Part of a small language model's weights: 12 layers, untied embeddings.
MLP neurons of a small language model. Each row is named by its layer, matrix (down: output weights) and neuron, and shows model dimensions 0-127. Each number is 128 + 24 x the weight over its row's rms, rounded and kept within 0 to 255. Numbers have three digits each. A neuron's up and down rows have the sign that makes its largest values positive.
A block is one neuron, or neurons of one layer that tend to fire together. After each block is what it responds to, as a language model described it from the Wikipedia text at the highest values.

L7.down110:135150149136148180133145131148138133106142113085191147067117133101117127103115111115137117145134144119099114134163055107132118147077118139123145132128143136088140101134135104140113178118124122125157108148122144137110122108116144129138145146094148128143125138096172123116143144151146147160144125185165124143135118178147138119114126128067143172145141136139132106092171089112121149164114
L7.down247:110154143157158134136122109133126163109152154097135121093181131109099146115133138122141136183134142106117135100153123073117148173125140104145119136099159123109146147194132152124120158158105137088144137117138170104148067100110100114129091146106142163125124121128169113170112156140134140178131149097113138122139124181092094144132121155093112146163132156107125111095188093124119116116120
L7.down257:174120152119116173116087129111154132125129096127157191129135066155150135136091140146129133146110112120100150120139123134102104105187142124117142132108143150164130102154155105118132092090093116097107158130186098113103147119065141087127126115126096183147109117138144094092109111137116168151117160142125142140172161130119169164137118113139142121105123141129134139136152077135106089121155
L7.down475:100172144167132143184119116144122126131139102107168151166120107122117139102157112083166086137110122073137127112090125107147098151123097118083150131137132168124123144158122161128067086139097141125152091152129137124118085099143109161129158115109151135134120113125118120144110175150107132144106088162155137129138161124149143108115140128147134138089135137110174084122133107146155129120126
Description: Comma after sentence-opening dates

L7.down171:109118145175101137125096127099149148125153111140173139100118108116135112121155130129150141105106159147128096163173128118143151154140120131150115128114094195137150092113052091149145123129108104082119122112126105134130101153123156127160103137079104135116142116125112147125145140118111161140117152133125121094127125116087085127138151121159089173099117105120124145103147112085114101120150
L7.down201:132141133178137131134088148120129152088153161137180104130135115078156105167118094140123132100128143104119132152144116150141136165110142119126122117125147150100165117110101111155158125112110143078117109145124125097102132179114165107113122134112092135122109109144106104117078128110142166157141137114103117113101133125071113116168105175131096124147121103175162174115143143051120073130143
L7.down514:145152103143088142158140121093182086146135101130172121117127121085138112100164128128144128120143144140123117165133112097161134120141114111147131139135128141123136116100101163125123153167148122061133106130136095179104096138112097072160112156125125164142094131181106120163112127116128150117144136133093113125132135105136095112136180187140161146130111102105105119131092151088132126165130
L7.down693:098160136170121109151161126140105107109107160112139135132102111098150131129137106152175128112119128083131142185103102111125147139113135134095120143154114147122187136150114122156126150153129103116171164137149128109082137149086139091192106132101140133132100079139156140094120159151156147141145167154105114092147128108101110124178144163140145090140149138167111103108146149138126118120142
Description: Separators inside numbers

L7.down35:109099149122091118121172135116159158148097114108108132120170127167160130148112114081122121126149156129106102120142145155109116139140114129165145023174107137165123137116114137080143144098087125131126119127140097127104127117147139139122129119137108122164117138124093128133099101121117118151129132116156141137095123159121076113123138124116161113143118223112142121082116115114094148107124
L7.down67:100106192145160108085144130103148127163103121134127124134151136108114141110079150135142112160127122112141168163104150126108133109098113146142153112157104122124140111172112158137075150124090165106154106102124165120124099152136102136166116121146138110080152125168170123151120126106095098116116115125194129148138076158096099144100155109102123143162146145127130094129176111110130117152141
L7.down144:131104146128138104136155148070143172123133096092097104155144112178107097138120130119117140171124142126129111115144131146106138138115108159137135051135091136139101118124124141068111119116100130133119125120159146146122112140126130148141129128133087132150152138136111106128108151128137123150102122117169145119100115185106108153138118118125157125136091190146103138116107134184130138120127
L7.down230:129081123101095168132148161115155173118119105096140129119143149204151135122127142105141117141164123147151090116101117138111135163148144136163144068143098144121143149137145130092156145106100099134092098147168147143129141140112128120099149115141070117143139118135119154120094119158105128153106142114127130127109137182119105129125131133141130090157096201083119122123148093126106152142145
Description: Table cell separators

L9.down134:132110108132123136140152130114150139133142131179108083132134064140135078146096158122107115125140133111095149106153154143159109150089160153141099151104112123152091133131123175094096115136117128097125077117128126114133135139125125128173133109173111115154120121122145077136127115117123120107149133152122150172161130162151146111156064160099113161118144122117142118182107119103134112102146
L9.down198:146123147110133158157138153112102104133110123165132142096144119184125062124128149169102101153131135139118111111127139138109139080158102122139173121139132066108100119143131097130147123171114134153113108139134133170134100115123144106114148146159128118155153109124125126134163122081186051145137118101129144107127137078144146149130155145132136127135089154098098108117159148088099143116150
L9.down238:164122114127073095190136169148154109078155135093112103157144165154117116099224146118119133094115118112107112113106141146120126110172126114123182159133140083141171156121130123114140163115153096112112151081069155140157137159076140115090104123139084128124104133125111159126121150150137107128164089103113117145107162172135113142153104143115138115102175142109099136074106151120136120127131
L9.down348:091125120124105167111124125127109111111156116096069115119136149128114136115123116125104112157156080164095124131116105093100127178139144122130151091143101135100074119124100135105128128156114167126123111142131113115158164125147118107139152152116116160098115095128115118129193162156130107163121081149114106150104150050140086140101132131104107120098140174119128140173127133152095112082144
L9.down518:103146170151132093170137105157128133083174134115101127169096109165112129137119122139111139134154152142120149102129147182161106132123116137117102172129145079148083160130134145098094134145153093142142114113132119150111122143128132143162126103122140141139137110148153166145157130110123137126132099149116137144100085120099152104103097105133156154087123112096058132139127096135134119149130
L9.down533:129105097105147121133136133139076117114148116143124105103149133161126115089132119095139159100161142094106130107145116064146131119122163144130146104102107122091106104135134098108130109156125098132157098099115144144134144116086094164144101146141120142157147120092127134139144144144123143117128096068151151130120128157155130123187105124134105148171113187119117148149134143163104092148116
L9.down585:144125114106145175126136096108092148148129142136118145146136126146137119125134152108083133129101117141106122170094134127142153115154122107074143158132123116080040164117054095126146132103125136134121134123114091143123113126148117136126111172131100091154163129165095147142130098128100109153125120117113120122115138070121135107104150112101117155091099218133142147175170119177126147112135
L9.down602:092139175126156120149094122095084100138124129133144096098156154114175138120103114117121094140109131085139131127122088121107142133111097139120145146126123085126142120121065086143110110144079173134125095113153152106095130142122114161146156111144133137108138118148107149128111131099133138128172129150166145093105133122135115084109127159155127131130091117132128143154140148109107151112139
Description: Clause-opener boundary

L9.down65:142104161146145171117140100131144121141131169189135088121136120130149127110124118084121084125128131098144098148117136122126119172162116126106076092135148154117083134168128161164115152123146109153119146110147129129105108153143110128121101156157138132146110116133185141129135119105105101124145165118124125113140107083168131147082090145166126132111120115113119134145111140124130126113190
L9.down173:101161125118107094136143132134125097151090088133147123124142139138139111147105144157128159142115162133119114135131125142092143104125107116127150116111088124156082106146162093150163086095141121149151082146189163078104135114123085123153155127131103138128112121113113140186144185133174125175132116129156160117133115108134179147082126130163089130142151121128139121169151132082132184146100
L9.down196:129169164123139179128123129119131132137109114164133162111124137123131132112132115111124122144106095114172140107144178132109093108106140093144121120144146097124156117182125138139137118128121120061151107148129083132162182169084114137112080117139133163133109145087135129097102154125112160137072117172133132175122125150159099155109123108104120091134146135175115161108121087125161152112126
L9.down281:140098138152130183105157136139105109181093119150099080128171112100145127149097129145128113072117151109141103133102139157121137161123154117126146107119141138106108148103174122076100148092130111155101207112120131142158097188095133145103129188147098138137124159143123133120178126146127125127077128121157108160147122153138120121105099147128127095109106140128130122157089121159085125125129
L9.down373:101151115111068119144179121098111101117129131133090137125161122139098138122134147100173113113131110108111140134111131058133084125149079147152139145145140101189134103106147096099116192132139111105119143110148117132102167159142120135178108133138108094152126143120171153126100110122092109134107140146157138145149109082139136110155140097142152137140124114101172048142128113120152159172110
L9.down467:132123151161159128142123119129117121146157077181165128120187157147141154134094114095119087106120099165135123137140108088123175111159132131174165145121151123128170133110122129159121162132125140109122140120142126138155159135173112100193105114150093119168152129170106136140111129137147142134099079134091120118142127099121130118120150159146139160116174127131163141124124116135143156090120
L9.down663:106113075133115139106087149120100117120129136118157132123122129086151164097137095084133125086101124109119136127140117094157149100174147131122160121134136119108130154119149113103149129174100083139069149175160127129089164093128154068152120155123121100175141142138114106136077115096161157162108088127127111100165096094159139135107134121140125145109103163122126139124142127132133137138134
L9.down696:069134132133133096144137133117154127094158151124142138106114074159113138144128146097101160133130136144112106158103161083093098135175167089136169123125121115125169118125092120110154131123118119124088126133118115109152107148081106136098101161137126131146114165143104111149141134149138167162075102130117146140150118135098133105137156113130125153086115105143137146089100132120141123091138
Description: Next-token predictor, mixed

L9.down132:144107145100145115124115151111077106134110137202110111133109090132118152128143132174122098127148173160106162142129114146159113139144162124181111146127156169145154122153101154169131122122129136102117117154146182142098135125131123122119123130123114111117098102156105094084160130156149143112107172166145132105099139113097086166133114129135129129119093114114135142132142136068105148177135
L9.down177:110114151147141117153131156146087137091155187126110126088120139111160121186123113165109108133124083116112130096093165093095126126121143126083133092136143120151131117156095094133101150127137094137152128108122137116135108064134144088119130120145115113150116132114157155154093124153156147125111127092150151103137083148127144132176108136181123140084179179101137131122095162119087183101115
L9.down183:105126159160131145092102102119131135147124137112128145137109148081138165102129136122117131152088095123173149133144135131107124143130141089137127161079161143129123099137071149150103118142117141071148121138118114123147137123149143139120091132111137153178171118196115150104126103151145143147121106111118176147136157083138180149141125141131123161096146125124138155122149076140116105125126
L9.down246:170144130158107134144081109109126111132145148133090180127117145113057118136137133167092149171137131163122106122149137136120123147121117135127098105145101167133126120145119134159150084127092132087151107167087138152143103143155144134130141158121140164133085127129116131162179155163110110118116108174129172124119136135099188104187135096132138137113124150093110113114138104107111133134091
L9.down325:114137146140148115127124146141089090133125142173122130106094151161119132140157129095134119126107127127113120132118126115144113123112175142100151100139124114118159113150131124133139112105118095164139138124099107140114145081163148111092104157129112160138119129090075126136145105170098135106180167135112174092143114132094126163165124120139125101158169146153150140095128074109119110131147
L9.down510:139146159102116147095123158120135129128102120120140111118123124156154148090136139163136101129149124127177104104109117157113075158120150147123138119128077114178132139121138112110113133082140113120152151096079133137117167140134128139143148132149114139144111092123126131156095126086136097117116151126114087164112107131164127129149099147088138142098131164082144130127156162130090120120171
L9.down596:149106123174150132201063095119101127105152131109130102153160101130121134116146149097141151110104133167157109119165124120079138151172110149138146107078136183116105114117158088164086156123115160127126158140135127159158124142143097089175132171155123195160135112117136150128144129142125131140146129128102101114151122129108105091101156133128140109089111107106111124102101089131144137100129
L9.down658:136119128111099142131143139102164135143123148109094106126098120085149156160120114110175107102124121106148117145074108116151162133106125128158148130133143117138116139113126111146144186126140109168141170174117104085117140115144142158143139081130116120127151127163082139115125095073105143091083126184138109132139103117120126148134161111087157153115143142142141145131172111150113150111136
Description: Mid-number digits and separators

L9.down138:129160163108115128135160131166054135146162128108130116153141112144126155139145135086112149133100142124131173129129094127121127092123099090117130132115102100122113152140098104113150165149122149097132146102126105115134126107129133154127083153115094139130116127151120145108146093169129127143139096106123096108085091175098117141120136138109118129141122153126121159118130170104137170123124
L9.down167:124129148164115101141097127120074128096152091159123143125140157128116142141135136113131133105119141103157152130139126090098123097112158127150134134089141113162126155133126154123139120146108108102123153106097102140142114088106093146149111122175110148140122129132134130129131136159149160146132130139121138130078103153104126143161126106100144166145144241076136139066106150117160106168111
L9.down304:119107164099109135171113125116098150141179131111106160106134120111104141164140129134167140115150135124134128121154104096152150128115141131114089158081152145112000120108107134141112143150141109112112117142172168169157122171090111079150119105141085154154127114155169131124136156108119150127132114158154125112121106118118126165168155152122119130131118195124098172146124145118110114119129
L9.down480:121133155099130130154115163114105076133095154136158145110129115124138122128162122121154138125144120162184123111153146074135131136121131139128138083062145144169090113097116143138108117141147111085127098112120159144164122159131132103091083083138082157101126104150136128127133149116135180125111114094144138078098145133149139138176139106131118137102135243115149162090158150132089117106128
L9.down580:142068117119161136112113123130096146120113116151134119111129136114111116149159098114106146171101110108132143127091129110118123130122099139144105164164113141124137167121110145124156158138135118121099143140112141113185090138149150134123116124169056145101170125150104129094090174134123124137114136123133127135091124131111147130177103133144109132148108181099128148077109109124091130134114
L9.down597:170159126102155118136151141173085124139109117123183146165159131169123086127102131146143126161141147133122185107143131142109113129126136124151141140083096165112112100125162127128125112101125088147125080167124134116099131115116149139120165145140154159146089130093131129136143115139113152091115109144167143163156087156173124112075106117109132109150112154138110136089141097145125132136122
L9.down600:134123123133090131106117122139123132130128133146115114092118091098130171188135112144073137145146092119108170081156152092106130127108160116114121186160109127116106142136096123106110125149104143106101117083123136106124130144099129121136064144141108130137108125146134110128155097150168174128131149135118145103139166149128118120148113127125095155144197133149088098158134110151125101135087
L9.down692:088120139131109123125136109088108138097153177073126110118122102109082087129110126094151078128155102114130131136127119103127115104107067123096119149083133131168125143126115165143122174149133155086112107153158129116153148112129092091195155130151146161137115122149118143106145110086129126118119100125109141119112121184122137126135104141126119128118149153116135143124107173164151126125114
Description: Table and list field separators

L3.down209:153122135147158103136134099152143156121177105108152106140121148142103137119127122161089130099135149144128153058158116072109108124115105124133125125122124111124055139145129109138094142113127117126083137086140123123183099116146103127084104139145160150145111143119132112126184177061169150102111092110129116126120117122140141164104092111105169124127114174097107141158096112159118122105114
L3.down585:110110136140121125123162111099140144125139121135139156095125087145136140104117111154126074160164121099114108103178089130124152132152152141104123131135143166147062122118128098099115124105136163087102141088136126185107138143123117171068113129157146122162153137126090104107089117099139148105110130184143107135095090124136127133124125130118141115144103139151073145134096147099132149137108
Description: Cell and list-item boundaries

L3.down141:129140155148125135150117137149111075156125133107130176121114133127146111098120101147160153107101132113082136161127128098093128124063168153114098126202108136127142122110148132130121109118130195120109115130105168099134139165152107157157143122107105110123112158144187109127119111092135112149147135134104127124129133089149124113090121162112130146146138088129135118132160091135120117118168
L3.down202:125120127078106125097131132160100121134133136150108157126103132109119128156099114131149147138117101175123158132115138140131163177137173145131103110148179079122175124079121146156105152116143152167084105138099152106100140127098089094136114096132149099123141134124153103147114096097138132117114110128178107129126141099132116146122166129120128101129083144128137135120135091165112133075117
Description: Year second digit

L9.down60:123106124106149157094099119109122117154131146140116147118126097094142108114126120125082096113113128104108149083163095112129149147103152105153112148190090120105047149110086131146125138131098159106099159151127141110094133135137143146097146114176120092117081129140097130090146084160126111065171104132122118180141109072141108150165174076129143104149136134090123165151145124112155131151146
L9.down67:109152128127083143118124079135131089127156105061057130118129132074118095142090133140136107122121127134102119131165133127166115143136096126116105145144112088124137117097120109133100170166127136144136134086093145105117128140126139071106139131111111106136128110154115121129159138123102086130097162162128132155170141103139074080127127137159123148128090130154094117118115165113145106110118
L9.down68:117144116099108136129136112081105128128138125128112166088128103138075110144120145119131142120189122122099092124134172116149112129122158116092099091184155135145100095141106096144109089156117133106124143120109153101131148117163115101112099137108092102107076108159113107147132134135113125139123144126118128124097132089159087122120075105134083114139143134081111163122124134105107139139128
L9.down171:140144135116137125142109119140084164106139124170139145093123126101107096175131144155142167120143149145104173122149126107145142117086130134154125120119151107138043111142119127106103125131102148141144158099108125166096147116135109112112112095137143114119142122119137110159136171140144161149101098152114138081105124071098141139163134105066112131104142208096139177109104119125151108143160
L9.down192:090132125160119141144122117158109158118181116127138164127134088107137138126122134118121089129115141117110137133127104120190154147138126139137119129138130158152093088111082106165145136160132118102150127116155131157155130103128129124113126155127110101130137121140119157122164095121119141103111121129117128148102125025079131143140172110163138161085149167145158153109151133113120154130137
L9.down340:134157135112145127175130073156109139159119098145136095139141127121091163158095132136106118130140161131144116107146181153080063139120148119150114155127141172137111135131174117121122104150090102128100144090115179143161120141104140139132105133100141123106172110140093127110151165119174094118143108141124142132128120104127117143104130109125135094120117112117132103173110108212173133133081
L9.down624:173111100105126136103145125123124143169120125089142116128140151148124087139149152131141107153189134153175124118141064163088137134116083116110107119154090143139068126119106110136136151152124131140136077085128051138116129105160144116130107155149121153149154111145104129135109156140113141142136119097129137147118140129134154160119132104127104126147103089164069147169146108116123121122130
L9.down686:132124126097136117129106120142128110161097117124177123127143122070126106091106105129107121156118105102096129116126120158189124141110109097173065122132081104162071129122105126102069105162118134118147143161143117145134113133112138135116106177133129095132101129140079151132162153127144113137139114135097125165092109093136105127123134125151146160115120158117177177189121104071128126154142
Description: Sentence-final periods

L3.down58:145168094119126131112090143145102163133150131101097086135118132103149141077124144160129147125137204122129125107139144081109165099116150153123142109079110097123102130174142150148088142173103104102102138110125116126145098112079151090111120108143128154127121105120176136116146161143134144115106120124117133126160086164126148136167146108144138147162144168113157138173115126135133070145127
L3.down280:124158149131067128102131121164096148148146145098103110088114151156111133115102138157148125138111146111137116117150135156097129119118149127132144089128170112107130110116115111099082102137117138133131135114103151138173123103089147185098132125136116130131142117102152156116167141169154091097129138106123105114122128131073127124153134138134130110180156156112132155127146144097105109134124
Description: Pronoun "It" and sentence ends

L3.down375:142107139159145138142121105133163146120174136118121116129164152120126079132124142107118120131104142107130103165114116110110147141169129113127158101135120121134132100113111073120133109122109194185133130158096149108111152133123128134170146118160158116114154128153085110098116055135099111138146175100132126156159149072149115108096132119110135076102074155113135122131127100133090125116112
L3.down657:157116151123090134117121153148125179138138169156170147122116130121084135108148107133167167124108124116140119133117132091094150156160092105100139150110139133097102123111146109110186131123073122109107145124181142091102157149116156099102146144145117153113130135131105136112181099130097120143119110147124136151140134129139179080148143125133114100148163185144105158163108074149088158107150
Description: Year final digit

L7.down221:115114165149142130131159109085167117135073172134122169125108119125140179169129144137100112100096097121106145133115121108111125129132144099138134091148137089120173121116122140132104073064140165120122119160153122105130149114176136165132142147135145129122131134131096108120141120131170114139115160132112114122131141132100160110084154122113157168066130156144132091144146105150125136119131
L7.down324:137121162129143088132122113113157113083153136143120125094132117140131135144127147101124128119149166155153119101159124137090152110091186121142120121147158104153110138095133103126137142084130114139088123104133134118086159108175136191101179112102167095147103096084088119163118127155160076141125168112129140126120117126134171156107173119139140139093146117147191110115144133156131113089123
L7.down390:138150116141164117137162096121146123113103155116088137152103132096109106167152138113093119111113116147096115131078149134156130130168086107119119182113127129104135186125107126136138090069158128113085111150131140102119151164125155152111143135164121129132162099140094130140167120110150089138102150082116137088152092118110136103100127111115127127116114135110140130159105129151156112112129
L7.down398:120143124141112137146116167161098119157115115085133185098130107112102137143097141079152143119146106104146116157140118091174108129115099093109168134136120120106111129127148100145091200121122125116138114126114154135113149135147144130140120159106174113144144102130185178105147121183100120124149110120167108124103159179148146131108126143122128136142099151134099138108199116129175137177140
Description: Date year anticipation

L9.down14:146124123142101107119097187091079154104107139143172102134139104152102129140129134152135132125149128145100133148144124143095128162160136149138138154113172189099112131153150108146090124138167145124127139126131114102126163109179104115162144195153115088132134088141108128168126093121077114076133152134128136139125105105152119131117128117145132130156122121128092094153130126127104117108145
L9.down160:116147153125093170139113136132113114148114175094121133142146126147149142116148145121127165156104137124106124096147186116132114099158138085112125148138090121120117147151125127133140139137158073109142149173195142120113121146099088105112153136099122129116114122103121105162134117100130165121105142145181199135144122149163144145088109120099105111119137153117174052187146165108122103160102
L9.down203:094142109146147194141149136124112144107155115152111130104149057130127132098187115145158163092119060153132128093110086062125133147126080169129125104101153111138133092088106098105111137111112156125110138094118111103103124122144105117129129108116130117146118113124158120113113144113089139110171100150116102149152136087141147126125111169132151127135163155094112110148159160122114137112142
L9.down321:115110158134117114155119149112132139138073124149096144125104120122143143165115076123103151109092098140088144113123131147162094131122111075137134104143176116139152101150140134154114062131102138070147141161149180130112140075146135138115093139145152166146127077138122130142122115077137151137099120105087158129121134140096130136108125116134149137129149118103129127168141136159124149106116
L9.down387:103103148145135129105155135075111093130123134115149136119126128138150136141137107148091145143164111138129108130126165134132147165122139112113121128169164112124188089129138120167153165192130166121116104156151127125105111142106152090134117183085124148113167133172082078130168105124178110136094116180093114147100161110111142126095145122134115136108139125104113139120113126154121147152118
L9.down459:095111127108156146137126140112066151107127102117123121095118136139162134130123125120113101117132098127129104116123118121097099095155140160094124114122094123118121103133154096093132113151132083128165118099124150148087145096129088138096120123121128102096124149142171092089093114138128147164100114141135133111096086157088115165114127113100139148130153168112136129155159139104098080121145
L9.down497:124106128156139131122104101091170149149082107123134119106111151120159136151137104100192135130150121132139181130125140086126166112126092124106125129123152098100130128161109096110129145120110196150072133147118158123102121158103116068128144163184168167126092139154082107114128103144111159149162094092142115158075112143143123100094115144135149102105157164128119154108120115087109156148159
L9.down544:132133093122124146156116112119102143134079098110131123136126159177131110114137136146122141151164129124086122152126109129107107180161130117128064113152103130118098089111104104124113091137135141174134100152145146132089128169098126103107142167107119113137108130141104117130147120138144120151117147132086102116119145119122111123090150124154146098110112116145161110189150120110104138123122
Description: Compass directions and months